{"n_layer": 9, "d_model": 192, "n_head": 6, "n_kv_head": 6, "head_dim": 32, "d_mlp": 768, "vocab_size": 1024, "activation": "squared_relu", "norm": "rmsnorm", "norm_place": "pre", "norm_eps": 1e-05, "positions": "rope", "rope_base": 10000.0, "rope_fraction": 1.0, "qk_norm": true, "attn_scale": 0.345, "bias": "none", "tie_embeddings": false, "parallel_block": false, "extras": ["capped logits"], "init": "normal", "init_std_qkv": 0.0233, "init_std_o": 0.0233, "init_std_up": 0.0233, "init_std_down": 0.0233, "optimizer": "muon_variant", "lr": 0.0123, "lr_mult_down": 1.5, "beta1": 0.9, "lr_head": 0.00792, "warmup_steps": 0, "schedule": "wsd", "decay_fraction": 0.895, "decay_shape": "sqrt", "final_lr_fraction": 0.0, "batch_tokens": 16384, "seq_len": 512, "doc_mask": false, "train_tokens": 112700000, "steps": 6879, "dataset": "wikipedia_en"}
MLP neurons of a small language model. Each row is named by its layer, matrix (up: input weights) and neuron, and shows model dimensions 16-79. Each number is 128 + 24 x the weight over its row's rms, rounded and kept within 0 to 255.
After each neuron's rows, "fires after" lists the tokens most often just before its 100 highest values on Wikipedia text that the model never trained on.

L4.up740 [140 169 139 126 148 114 117 119  99 154 164 122 151 122 106 118 135 132  54 105 136 173 120 140 149 109 111 118 138 142 146 174 151 144 147 115 160 181 133 113 133 155 161 144 136 118 137 162 101 153 129  97 145 147 163 125 105 139 146 132  97 117 166 137]
fires after: " p", " P", " Comm", " F"

L4.up630 [143 138 118 122 156 152 143 102  89 113 151 151 109 109 107 139 135 139 129 152 128 109 119 101 149 101 134 125 143 161 129 118 114 101 112 128 150  98 115 132 121 131 158 111 118 157 178  96 140 153 106 149  92 161 102 109  93  86 123 126 117 134 124 176]
fires after: " c", "v", "ap", " C", "ric", "ul"

L4.up658 [117 153 158 189 107 121 108 144 108 134 132 133 141 125 153 100 140 135 133 125  75 127 155 163 117 121 120 129  96 134 137 102 112 157 117  99  88 103 142  83 128 154 121 130 132 131 117 122 129 128 144  99 118 140 118 116  93 131 118 140 157 150 118  99]
fires after: "t", " A", "A", " al", "x", " J"

L4.up282 [132 125 120 145 117 132 151 153 109 129 147 113  73 123 134 115 116 100 107 192 117 111 144 156 148  94 105 176 133 151  91 124 105 125 137 149 170 140 131 109 159 147 164 127 148 141 163 116 109  96  75 144  91  98 128 125 140 105 143  93 178 177 156 142]
fires after: "un", " C", "al", " c", "ir", " m"

L4.up676 [152 154 116 117 122 148 115 161 109  99  91 163 139 128 124  90 136 132 103 127 155 184 190 156 129 132  83 165 154 133 178  70 120 128 110 153 111 118 107 122 145 152  97 122 165 148 116 164  93 118 176  85 137 170 100 142 141 182 132 142 128 193 106 133]
fires after: "t", "is", "st", "est", "x", "ist"

L4.up565 [124 138  81 152 108 146 142  80 133  93 144 125 120 116 148 116 105 147 174 179 113 131 106  91 143 141 104 141 136 131 149 122 164 120 153 107 132 109 146  99 127 118  98 153 143 149  96  85  70 144 107 165 132 153 107 123 136 127 123 121 144 164 137 129]
fires after: " C", "it", " G", "C", " H", "g"

L4.up23 [103 183 125 142 119 144 137 131 133 143 134 123  92  99 117 143 119  74 115  91 150 133 149 151 119 141 149 116 158  94 127 126  97 156 127 137  99 148 120 151 133 160 115 125 124 107 120 150  93 198 125 110  85 154 145 164  98 192 108 142 111 119 125 106]
fires after: " f", "v", "f", "im", " F"

L4.up451 [153 115 131 155 132 118 147 110 107 150 155 117 141 135 123 169 120 126 116 153 130 137 113 159 123 104 146 152 133 131 135 115 136 135 121 126 127  94 145 147 158 131 174 115 110 133 139 113 137 121 109 139  97 109 100 132 119 127 160 145 168 118 103 109]
fires after: " M", "ir", "s", "e", "ar", "le"

L4.up188 [115 154 128 102 122 132 116 165  87 175 149 155 130 149  98 143 132 114 130  91 170 129 125 166 118 107 116  68 147 167 117 122 115 149 144  99 146 115 144 144 184  95  79 129 175 118 163 110  82 129 147 106 110 128 166  98 149 150 186 122 155 129 115 108]
fires after: "st", " R", " r", " gr", "r", " con"

L4.up194 [126 146 138 144 156 133 126  75 150 109 118 104 105 164 110 123 108 114 119 131 106  98 108 140 119 159  95 129 140 172 141 140 166 156  97 130 153 123 101 161 146 115 137 152 117 150 162 103 163 117 128 102 103 145 111 105 114 118 113  76 160 144 184  99]
fires after: "k", "b", "h", "ak", "e", "un"

L2.up272 [125 196 147 119 112 137 148 139 137 145  88 133 132 116 106 114 176 120 120 137 110 159 127 123 129 121 164 118 125 107 153 123 102 109  84 157 120 102 134  92 154 131 145 115 156 138 161 115  89 140 133 147 133 145 124 133 117 126 136 135 150 167 131  61]
fires after: "if", "it", "j", "ip", "ro"

L4.up640 [104 105 105 140 109 105 115 161 120 104 105 152 126 159 101 122 119 144 104 109 165 127 140  98 101  73 121 125 123 142  97 148 120 104 172 138 118 185 102 128 128 150 130 133 121 102 169 142 110 152 174 108 150 128 137 101  99  77 117 147 136 139 111 168]
fires after: " ad", " f", " p", " comp", "oss", " con"

L4.up268 [155 155 139 108 121 109 138 104 116 148  87 142 129 108 130 135  76  83 128 134 123 144 135 144 135 129 122 124 159 141 122 104 100 119 116  61 162 135 163  99 136 167 141 139 113 132 116 160 106 114 149 106 134 127 158 125 112 140 128 136 128 129 107 105]
fires after: "ron", " New", " N", "u", "ar", "o"

L4.up486 [139 134 143 134 109 148 136 170 106 170 113 151 136 126 139 148 147 133 119 163  47 152 171 146 129 146 131 144 123 153 148 154 102 124 161 141 161 156 109 108 184  89 134 122 107  91 112 162 101 125 104 134 125 112 136 165 142 104  99 156 102 124 125 131]
fires after: " M", " v", " V", " m", "iv", "ov"

L4.up190 [125 102 153 173 148 157  86 118 123 118 133 143 105 141 124  85 136 104  76 133 102 114 109 161 119 125 120 140 144 100 163 150 160 157  97 129 115 143 114 135 165 117 113 168 136 169 113 104 144  99 183 113 152 121 115 126 112  75 134 138 102 154 105 173]
fires after: " p", " t", "em", " j", " d"

L4.up732 [160 122 131  85 152 121 108 109 137  90 120 109 103 165 162 109 104  70 120 148  95 138 166 125 134 143 164 103 133 131 128 126  89 178 125 101 137 101  71 144 169 118 159 125 162 148 182 128 134 150 120 146 114 109 146 117 117 143 101 125 156 176 203 140]
fires after: "u", " L", "h", " R", " T"

L4.up183 [140 145  83 156 124  93 138 123 143 155 124 107 131 132  87 125 134 132 153 139 116 143 111  97  85 118 124 108 128 111 125 164 130 132 137 121 124 124 155 105 156 125 163 169 131 111 142 151 129  95 148 102 141  95 170 131 127 115 124 171 137 175 103 101]
fires after: " des", " ad", " dis", " Ad", "is", " de"

L4.up485 [158 143 129 116  97 119 118 146 115 152 124  99 124  95 125 131 142 154 155 143 154 181 136 128 121 153 186 119  88 126 143 119 124 149  98 119 147  95 119  86 132 129  89 144 131 120 105 117 129 129 136 125 159  96 121 120 153 153 136 158 110 161 130  84]
fires after: " de", " des", "es", " res", "S"

L4.up522 [139 130 118 161  88 139 105 134 125 128 164 157 129 103 112 117  93 123 195 136 170 118 148 105 142 146  80 158 135 126 123  92 127 145 118 131 193 124 137 156 127 125 106 103  78 143 132 135 162 137 153 153  68 174 138  70 111 117 138 109 123 128 150 135]
fires after: " st", " St", " Sh", "ad", "t"

L4.up141 [129 122 119 124 137 127 134 100 128 115 104 162 158 124 113 105 124 109 116 129 145  98 120 136 114 158 163 145 133 140  98 123  81 117 165 149 138 109  97 152 169 153  78 126 146 167 112 205  90 183 110 146 147 119 153 156 161 149  98 127 134 111 138 158]
fires after: " N", " W", "ot", "at", "ic", "z"

L4.up683 [167 185 119  98 158 129 112 106 122 103 139 148 142 140 159 117  99 108 101 108 141 113 133 181 131 120 159 131 120 120 154 139 118 102 151 130 141 113 142 140 141  99 120 125 167 138 131  84  88 158 150 147 136 128 158 104 123 161 139 136 119 132 130 140]
fires after: " w", " ex", " s", "os", "ic", "v"

L4.up722 [117 146 120 103 132 146  70 106 143 125 154  83 100 110 136 133 106 143 115  88 124 151 162 136  99 162 140  90 141 131 101 137 136 165 148 112 162  98 104 137 120 133 130  79 145 145 104 107 142 114  69 157 157 173 114  91 124 128 138 138 173 150 161 124]
fires after: " h", " H", "o", " Al", "H", " s"

L4.up456 [140 114 133 112 125 131 108 191 134 126 118  84  91 153 179 126 196 107 115  90  85 122 139  73 125 137 136 151 174 164 106 118 126 137  80 120 148 151  97 157 152 137 139  97 127 120 148 122 155 140 107 104 127 154 121 107 117 147 162 105 151 118 124 122]
fires after: " n", " d", " l", " D", " pr"

L4.up302 [122 126 120 156 120 102 157 102 111 115 179 100 134 124  96  99  89 112 120 123  78 142 123 142 128 154 144 142 127 158  88 115  80 154 140 143 151 139 146 110 153 145 136  96 157 127 141 109  89 130  77 116 158 122 174 140 116 127 146 166 159 174  92 126]
fires after: " C", " c", "e", "he", "C", "c"

L4.up272 [133 205 139 156 117 131 135 131 140 119 103 110 109  91 123 129 167  94 127 142 131 132 149 171 125  83 119 123 101 132 150  92 115 112  93 146 138 122 131 114 125 130 139 118 113 141 104 148 123 144 149 117 136 158 113 113 129 125 167 111 115 161 150 114]
fires after: "om", " m", " M", " des", "is", " D"

L4.up407 [133 128 118 158 129 155 165 155  72 147 151 115 119 149 110 119 139 166 114 148  92 115  92 163 139 130 122 110 140  79 164 116 163 129 163 109 163 116 122 141 138 121 147 124 150 101 141 121 143 133  97 171 202 118 121 124 147 126 163 121 127 127 148 148]
fires after: " C", " G", "A", "C", "B", "M"

L2.up159 [173 100 107 124 166 117 125 148 150 183 122 114 140  93 152 141 197 115 116 129 104 123 115 122 142  83 121 122 152 112 129 128 154  95 141 157 157 167 156 115 122 124 162  81 156 122 150 136 145 166 151  92  76 143 139 118  85 156 130 126 101 172 139 104]
fires after: " f", " F", " w", "e", "ix", "ir"

L4.up265 [131 110 162 105 116 160 153 113 107 132 146 163 118  76 136 123 169 161 145 164 103 114 141 122 123 104 148 147  92  88  95 125 119 126 109 117 122 119 151 116 184 114 144 113  90 141 125 125 133 129 138 152 112 106 131 199 157 152 130 109 168 159 137 154]
fires after: "an", " al", " G", " L", " Al", "l"

L2.up515 [146 133 134  96 134 132 125 151 128 140 155 159 133 138 129 110 134 106 126 143 127  93 185 122 156 121 150 141 154 129 102 149 134 114 135 136 161 133 174 136 103 130 127 139  87 113  98 103 119  91  95 144 112 127  95  82 128 134 103  93 173  99 121 121]
fires after: "ed", "\n", "or", " (", "H"

L4.up399 [142 127 144 147 122 145 151  78 119  85 130  86 117 139  94  92 113  94 136 131  91 115 114  92 129 157 130 127 123 101 155 115 114 160 146 132 153 163 143 135 148 132 140 171 109 138 142 109 156 111 126 110 102 122 122  95 112 136  89  98 121 140 147 114]
fires after: " K", "ak", " G", "h", "k", "b"

L4.up42 [154 146  96 149 168 142 110 134  86 144 133  80 118 137 143 111 109 176 132 104 135 146 148 140 126 139 115 131 131 120 175  67  92 110 129 120 115 118 139 175 147 133 154 119 137 109 127 104 107 128  99  81 127 152 164  95 151 132  96 110 148 114 133 141]
fires after: "vel", "v", " bu", "u", " w"

L4.up384 [134 148 135 141 132 139 130 159 123 102 126 113 135 127 129 113  89 132 157 176 144 122 148 132 142 124 170 139 153 170  77  72 146 117 127 137 126 160 130  77 127 128 120 146 120 169 133 113 120 144 110  99 110 117 132 147 133 161 133 110 146 169 110 158]
fires after: " ar", " cont", " off", " part", "t", " R"

L4.up339 [102  93 129 131 125 135 122 110 125 155 143 143 110 125 130 150 162 165 100 119 110 143 118 120 134 112 121 120 130 125 144 144  56 147 143 151  97 150  93 120 169 138  90 152  98 104 136 150 115 135 160 126  88 131 178  96 120 128 127 149 147 146 148  71]
fires after: "l", " P", "m", " R", "D"

L2.up391 [156 134 114 109 135 147 158 115 116  94  96  48 106 121 100  62 172 139 116 145 131 125 146  95 145 165 175 105 155 150 111 109 166 126 116 126 124 150 150 135 124 139 108 101 128 152 145  93 124 146 130 118 127 149  96 116  60 121 145 108 115 126 147 147]
fires after: " qu", "w", " P", " p", "r", "er"

L4.up662 [147 119 127 105 133 105 137 130 136 118 124 110 151 143 166 126  85 100 146 126 138 118 149 141 109 164 119  84 114 163 126 127 108  92 115 146 133 155 147  85 136 143 103 126 122 168 129 157 118 128 154 146 128 121 148 122 157 155 125 101 133 172 176 129]
fires after: " A", " N", " Ind", "a", "N"

L4.up309 [141 123 128 132  70 108 142 116 110 125 137 156  99 146 161 134  78 143 122 112 106 155  97 108 119 148  96 106 172 127 143 153 148 156 113 112 145  99 138 184 112 131 110 159 148 139 184 118 157 100 163 136 148 130 133 102 146 162 106  99 146 132  88 131]
fires after: " H", " h", " L", "l"

L4.up604 [163 153 108 149 123  87 158 123 126 137 115 138 136 143 189  95 151  72 142 138 164 123 145 141  93 126 112 163 118 145 147  74  95 141  88 163 118 126 119  84 123 104 122  97 168 126 161 137 150 151 113 111 136 152 124 122 136 117 125  68 146 129 147 115]
fires after: "f", " U", "U", " United", "che"

L4.up21 [128 145 135  96 125 111 136 123 127 119 103 122 110  96 149 129 134 136 123 148 119 129 132 157 164  86 171 150 152 156 175 133 105 133 113 112 101 112 136  96 131 117 125 125 157 149 106 157 108 160 113 134 105  95 132 107 161 153 124 144 137 116 134  80]
fires after: "it", "r", "rit", "g", "ro"

L4.up633 [119 114 103 173 129 167 130 126 115 154 141 182 122 109 139 107 103 123 186 119 145 137 162 139  89 128 149 170 164 164 106 160 106 137 111 117 152 146 149 166 151  73 165 161 121 133 106 135 146 141 134 123  95 138 173 121 126 172 133 132 135 110 150 115]
fires after: " St", "r", " st", "it", "os", "at"

L4.up607 [137  76 166 121 131 127 142 138 114  98 146 168 151 195 160  94 105 110 117 101 148 122 171 160 151 140  98 110 157  93 156 106  74 150 113  98 167 148 167 134 139 155 105 116 143 164 157 114 104 106 128 107 143 115 113 134 152 120 140 113 141 122 153 134]
fires after: " c", " C", " t", " st", " f"

L4.up510 [129 100 110  84 105 126 105 116 134  81 108 121 113 144 129 139 126 137  98 103  85 121 136  98 156 126 106 110 146 144 141 131  87 118 115 156 168 168 137 142 156 130 127 149 136 121 122  79 132 122 119 114 145 111 157  95 111 135 112  93 102 155 105  95]
fires after: " ch", " T", "m", "o", " t"

L4.up343 [128 145 158  81 127 115 103 122 123 126 107 112 147 158 139 115 104 144 117 104 142 158 168 128 116 150 135 104 162 124 158 108 166 149 153 139 107 161 113 140 171 115 151 129 103 174 115 176 163 141 122  96 118 120 148 103  93 152 106 127 135  79 119  88]
fires after: " s", " S", " p", "S", "os", "s"

L4.up109 [104 132 150 116 105 135 127 117  86  94 103 114 133 114 123 145 105 108 117 156 157 128 138  99 116 161 114 115 139 147 143 130 148 114  95 136 154 126 137 124 151 152 112 141 152  94 142 117 159 113 146 115 156 121 147 158 139 128 115 147 181 151  81 136]
fires after: " one", "I", "ome", "ber", "ar", " N"

L4.up186 [119 116 129 148 132 107 149  84 179 144 158 125 123 146 159 160 129 156 150  96 154 135 119 137 122 138 106 135 172 166 164 168 102 160 106 147 161 161 111 144 150 131 136 113 152 131 133 156 141 125 132 110 145 124 134 129 138 166 147 133 135 129 133 116]
fires after: "h", " Y", "le", "r", " Th", "re"

L4.up431 [158 113 132 174 133 119  86 130 131 134 102 109 125 144 131 102 127 122 147 159 117 114 168 124 137 180 125 134 150 117 163 101 126 139 143 155 163 145 134 150 119  92 133 173 135 157 118 129 148 131 184 123 116 133 149 128 149 108 178 140 166 133  89 144]
fires after: " w", " t", " W", " p", " T", "u"

L4.up511 [181 127 133  84 126 129 137 152  90 130 124 163 106 150 123 145 171 142 145 102 193 166 130 123 140 156 117 137  73 129 187 129 154 136 104 115  73 113 156 133 105 113 165 162 119 136 112 167  94 121 147 132 135  97 160 130 142 132 152 129 100 103 146 149]
fires after: " S", " s", "s", " ex"

L4.up548 [148  98 129 132 104 150 118  94 149 146 149  93 146 101 116 118 128 147 101 104 126 177 145  97  83  84 111 136 136 108 115 136 108 117 115 138 116 136 138 109 139 127 141 110 141 104 144  81 128 166 207 132 110 149 124 122  85 147 144 122 104 123 112 144]
fires after: " w", " t", "e", " d", " f", " st"

L4.up618 [121 139 136 133 117 141 117 160 139  95 111 119 114 158 127 143 148 147 142 135  91 131  97 141  78 138 156 153 118 120 129 139 135 129 112 122 178 158 132 165 142 125  93 107 140 113 130 101 119 144 185 126 133  87 118  93 100 118 134 128 137 148 136 101]
fires after: " d", " cl", " D", "D"

L4.up672 [141  99 122  82 109 117 120  76 119 138 116 118 126 147 115 133 103 145 123 191 152 143 140 161 128 109 168 127  98 143  93 121  97 111 102 129 144 123 116 164 183 128 107 141 119 132 136 187  89 134 128 128 102  75 106 144 143 110 162 143 135 110 174 145]
fires after: " N", " v", " V", " n", "N"

L4.up110 [133 193 145 163 108 158 119 147  95 124 174 141  93 134 145 121  98 139 147 114 116 120 125 143 178 131 110  92 140 128 125 116 132 157 111 115 194 120 179 124 140 152 137 125 141 114 171 106 140 142 142 139 148 141 103 145 143 156 128 156 128 127 208 132]
fires after: " C", " c", " g", "ar"

L4.up283 [133 135 144 122 135 139 156 126 137 136 136 150 119 133  86  66  96 100 136 133 116 113  97  93 135 169 124 110 150 168  98 144 132 180 112 105 102 109 133 105 132 118 125  73 116 106 141  97 155 108 120 152  96 118 142  85 121 127 159 114 127 175 160 157]
fires after: " c", "at", "C", "2", " C", ":"

L2.up124 [154 139  82 135 136 148 145 115 157 165 147  87 109 123 168 109 111  82 124  86 107 120 153 145 126 133 123 134 150 156 128 111 107 133 104 170 138 129 126 116 140 119 145 108 114 122 124 137  98 139  89 123 133 141 120  89 112 168 153 133 165 111 162 124]
fires after: " U", "um", "C", "E", "S", "he"

L4.up613 [116 118 159 159 133 143 145 145 131 147 117 123 132 117  89 107 136 141 112 122 183 140 127 156 133 120 110 121 138 134 128 129 149 134 119 136 170 159 138 190 173 121 147 119 129 163 106 139 104  94  73 109 104 117 156 116 131 174  98 187 111 100 148 126]
fires after: " B", " be", "re", " r", "r", " st"

L4.up752 [ 87 113 140 157 144 124  99  65 112 113 175 141 102 132 143 136 169 123 111 133 137 142 148 136 132 111 159 168 121 133 159 105 149 131 116 101 141 105 113 112 150 121 179 117 138 137 140 120 143 152 110 140  68  98  93  98  92 115 143 144 157 138 141 146]
fires after: "u", "ri", "b", "i", "p", "ra"

L4.up441 [159 138  95  78 134 123 136 130 181 102 120 103 112 130 139 107 131 157 123 125 161 151 117 116 123 146 127  78 140 121 153 103 132 138 112 130 103 129 122 139  99 115 151 107  79 146  94 164 152  90 156 129 118 134 140  99 119 175 114 172 161 132 191 110]
fires after: " r", " R", "w", " j"

L4.up714 [128 162  79 129 165 171 112 117 134 165 158 145  97 148 133 136 112 114 124 110 117 135  94  93 108 127 137  89 115  96 123 107 124 148 122 140 128 152 145 124 129  58 118 144 104 112 120 111  81 106 128 137 130 106 165 131 148 148 114  73 157 140 157 120]
fires after: " ch", " R", " r", "l"

L4.up252 [132 101 128 164 122  82 115  98 102 136  90 146 119 137 163 128 134 151 119 120  94 142 115 126 160  83 127 132 142 136 109 135  84 137 131 124 117 153  76 132 137 101 167 128 137 128 147 139 111 155 140 103 172 113 126  97 141 127 156 140  79 145 101 117]
fires after: "\n", " P", " Com", " ch", " Ch"

L4.up508 [136 128 131 109 126 156 118 125 144  77 110  97 120  61 126 153 158 105  85 138 114 151  89  88 135 123 137 136 107 154 158 114 129 154  88 125 150 145 120 140 166 171 110 143  88  79 149 112 116 151 140 151  88 115 141 119 179 150 169 150 140 129 136 126]
fires after: " D", " s", " v", "D", " M"

L4.up181 [160 172 157 103 150 126 132 149 131  93 128 166 119  84 122 156 123 118 110 113 151 128 170 116 149 126 119 101 111 158 107 124 120 162 115 113 160 131 100 178 142 132 128 120 156  80 115  89  93 124 146 138  79 124 141 145 126 149 138  66 152 119 124 119]
fires after: "it", "t", "ent", " in", " ex"

L2.up534 [123 104 134 170 134 115 115 140 126 188  91 124 105 154 146 133 104 108  94 100 117 149 138 116 118 124 100  91 143 105 102 171 155 148 135 147 117 170 157 151 143 122 167 170  96  99 113 133  89  81 158 126 102 132 149 138 111  95 146 140 138 135 145 141]
fires after: " p", " by", "one"

L4.up513 [130 147 119 121 120 154 157  99 112 173 146 118 107 142 131 161 182  85 132 151 144 154 117 156  92 110 141 131 138 153 147 148 158  73 104 103 163 137 149 128 151 122 127  59  85 125 120 133 122 121 135 130 194 126 159 143 132 107 131 147 140 151 162 173]
fires after: " m", " M", " k", " B", " D", " K"

L2.up178 [117 110 117 116  90 140 138 117 145 174 119 141 148 191  92 128 122 109 173 114  95 184 132 117 116 167 124 156 166 133 103  92 122 146 122 133 169 139 121 143 140 133 138 112 154  88 119  98  94 153 155 156 151 113 120 133 155 137 131 117 124 113 142 129]
fires after: " e", " n", " C", "ort", "c"

L4.up171 [188 126 121 134 118 175 104 121 140 127 166 130  97 157 112  69 161  56 126  89 102 163 124 142 109 148 105 109 124 107 147 127 124 127  95 140 109 168 101 138 101  97 120 123 106 157 179 157 153 117 153 113  90  84 139 144 115  73 138 121 113 181 116 119]
fires after: "a", "al", "os", " ", "j"

L4.up575 [137 106 129 137 140 144 100 157 133 107 139 147 159 130 136 103 135  81 181  89 157 174 114 172 139 124 135 146  95 148 159  78 124 134 137 119 134 156 136 128 131 130 108  93 114 166 105 165 163 135 186 131 133 145 119 138 141 151 109 145 125 139 112 184]
fires after: " ex", " res", "os", " be", "us", "s"

L4.up657 [ 95 118 106 128 134 119 122  88 114 142 152 115 103 137 135  93 134  98 152 155  91 154 156 145 123 172 110 162 160 150 117 103  90 126  94 153 195 160 133 138 170 106 138 133 119 105 143 117 113 100 121 151 133 100  71 103 137 104 162  93 177 152 109 159]
fires after: " ch", "a", " Ch", "o", " E", "e"

L4.up197 [130 151 109 119 148 131 109 101 167 140 123 132 141 119 124 131 125 102 128 142 177 124 138 155 148 138 100 132 137  97 116 145 144 144 170 112 134 101 140 132 123 112 156 161 102 129 145 117 128 140 150 183 141  97 150 164 113  88 144 133 137 130 147 115]
fires after: " wh", " h", "av", "h", "P"

L2.up719 [127  87 122 163 113 132 131 120 154 124 107 108 107 152 142 156 131 108  91 150 111 129 140 169  86 125 134 129 108 102 171 185  85 113  67 119 133  78 120 163 121 146  90 198  78 135 152 153 130 134 191 169  90 141 110 101 121 149 132 119 145 104 138 113]
fires after: " ", " cl", "ual", "ent", " spec", "red"

L4.up208 [147 104 138 104 124 196 126  90 124 199 159 165 120 139 138 145  97 145 106  98 150  77 116 166 116 159 118  98 124 171 126  93 114 142 133 130 142 132 139 135 119  98 139 140 130 130 144 139 127  96  82 117 145  91  93 113 116 117 126  89 131 110 106 132]
fires after: " l", " L", " H", " h", "ric"

L4.up734 [ 95 124 121 149 107 147 173 129 118 137 146 112  88 147 149 112 134  99 139 142 105 164 133 150 110 110 120  88 171 167 128 172 153 131 169  94  87 148 159  98 152  78 173 128 140 161 141  97 141  77 125 144 127 122 142 142 143 149 144 118 135 151 168 119]
fires after: "c", " pre", "C", " rec", "om", " p"

L4.up145 [136 139 179 145 125  96 101 114 139 124 162 138  82 143 133 104 120 146 125 121  88 112  82 123 158 123 104 138 145 113 130 103 139 155 126  72 131 154 146 164 140 124 126 124 149 153 139 181 142 109  91 116 137 123 121 119 111 119 139 109 140 149 141 108]
fires after: "==", " c", " C", " t", " ==", "ot"

L4.up2 [154 166 130 140 130 157 131 161 133 117  92 131 157 134 155 155 136 111 131 126  91 110 118 142 137 140  98  97 161 129 131 178 146 141  84 134 105 147 153 168 167 132 158 123 117 108 133 144 109 113 144 143 103 132 139 113 138 164  97 172 101 131 106 135]
fires after: " p", " f", "ollow", " F", " B"

L4.up651 [131 177 132 126 118 110 147 114 154 137 119 146 104 130 155 128 117 126  99 127 172 143 144 141 127 176 161 155  92 166 135 125 178 151 108 132 123 130 142 131 123 123 119 115  98 153 114 161 121 168 172 143 117 133 106 117 107 163 114 122 124 142 172 191]
fires after: " U", "ip", "U", "es", " as"

L4.up363 [113 166 165 140  96 135 119 133 134 150  84 136  99 153 105 155 137 126 103 149 131 120 140 116 130 103 130 117 113  98 128 102 120 155 102 142 169 158 133 121 120 157 146  81 128 118 159 128 130 160 129 132 107 109 118 120 130 160 104 138  97 131 126 142]
fires after: " C", " c", "al", "areer", "ate", "amp"

L4.up33 [135 165 128 158 144 104 124 125 135 134 123  83 127 119 182  81 157  97 133 111 116 131 159 141 127  85 169 121 179 126 151 161 179 125 101 120 112 127 117 117 164 116 108 178 113 147 121 145 107 101  97 159 125 188 141 119 114 125 164 123  95 147 157 166]
fires after: " p", " P", "ul", "op"

L4.up397 [101 153 157  81  77 110 128 126 108 135 100 117 145  57 149 125 121 148 146 161 136 164 172 158 134 103 119 165 141 134  87 130  96 148 108 162 128  85 111 136 134 129  97  90  66 100 163 108 134 116 162 133 111 144 119  95 124 127 118 150 176 140 105 127]
fires after: " Al", " the", " The", "re", "The", " A"

L4.up469 [ 92 110 131 151 171  85 147 128 109 125 125 100 110 139 101 150 103 166 130 170 150 121 114 147 111  67 139 152 113 137 119 134 126 129 112 138 111 118 128 133 161  92 107 141 152 115 112 111 116 167 134 105  68 133  84 122 124 145 139 129 103  98 146 169]
fires after: "ri", "i", "ip", "in", " Pr", "v"

L4.up340 [134 159 155 152 138 144 137 161  85 132 147 142  98 108 137 171 119 119 130 137 137 128 101 169  85 141 160 169 141 165 107 126 166  86 107 163 115 134 151 142 177 155 144 139  86 122 118  91 120  63 138 120 118 138 124 108 114 143 146 121 180 152 125 137]
fires after: "ar", " Al", "re", "ual", "ir", " 6"

L4.up447 [143  86 127  91 103 137 123 129  76 133 164 160  94 162 147 157 106 132 151 124 162 128 125 159 108  97 176 136 111 150 123 120 115 111 134 115 109 115 139 134 162 113  74 125 140 112 122 154 109 140 172 155 113 131 144 126 140 126 145 127 119 103 139 132]
fires after: " l", "ic", " L", "ep", "ult", "st"

L2.up613 [118 155 170 138 115 148 117  92 127 154 148 133 117 130 125 164 159 126 109 154 110 164 144 111 130 105  94 132 128 137 156 172 142 129 150 114 158 145 131 143 153 166 129  99 127 155 136  85 142 127 133 142 156 112 111  99 129 111 166  65 142 109 126 121]
fires after: " B", " th", "th", " k", " A", "B"

L4.up234 [120 115 137 123 134 140  99  59 127 138  75 128 127 124 139 123  68  79 143 127  97 139 113  88 136 148 103 149 128 137 108 140 152 143 151 127 149  90 139 158 143 172 128 164 127 150 101 135 116 131 144 129 146 145 172 138 133 138  93 101 173 161 117  89]
fires after: "at", "ot", "et", "ac", " on"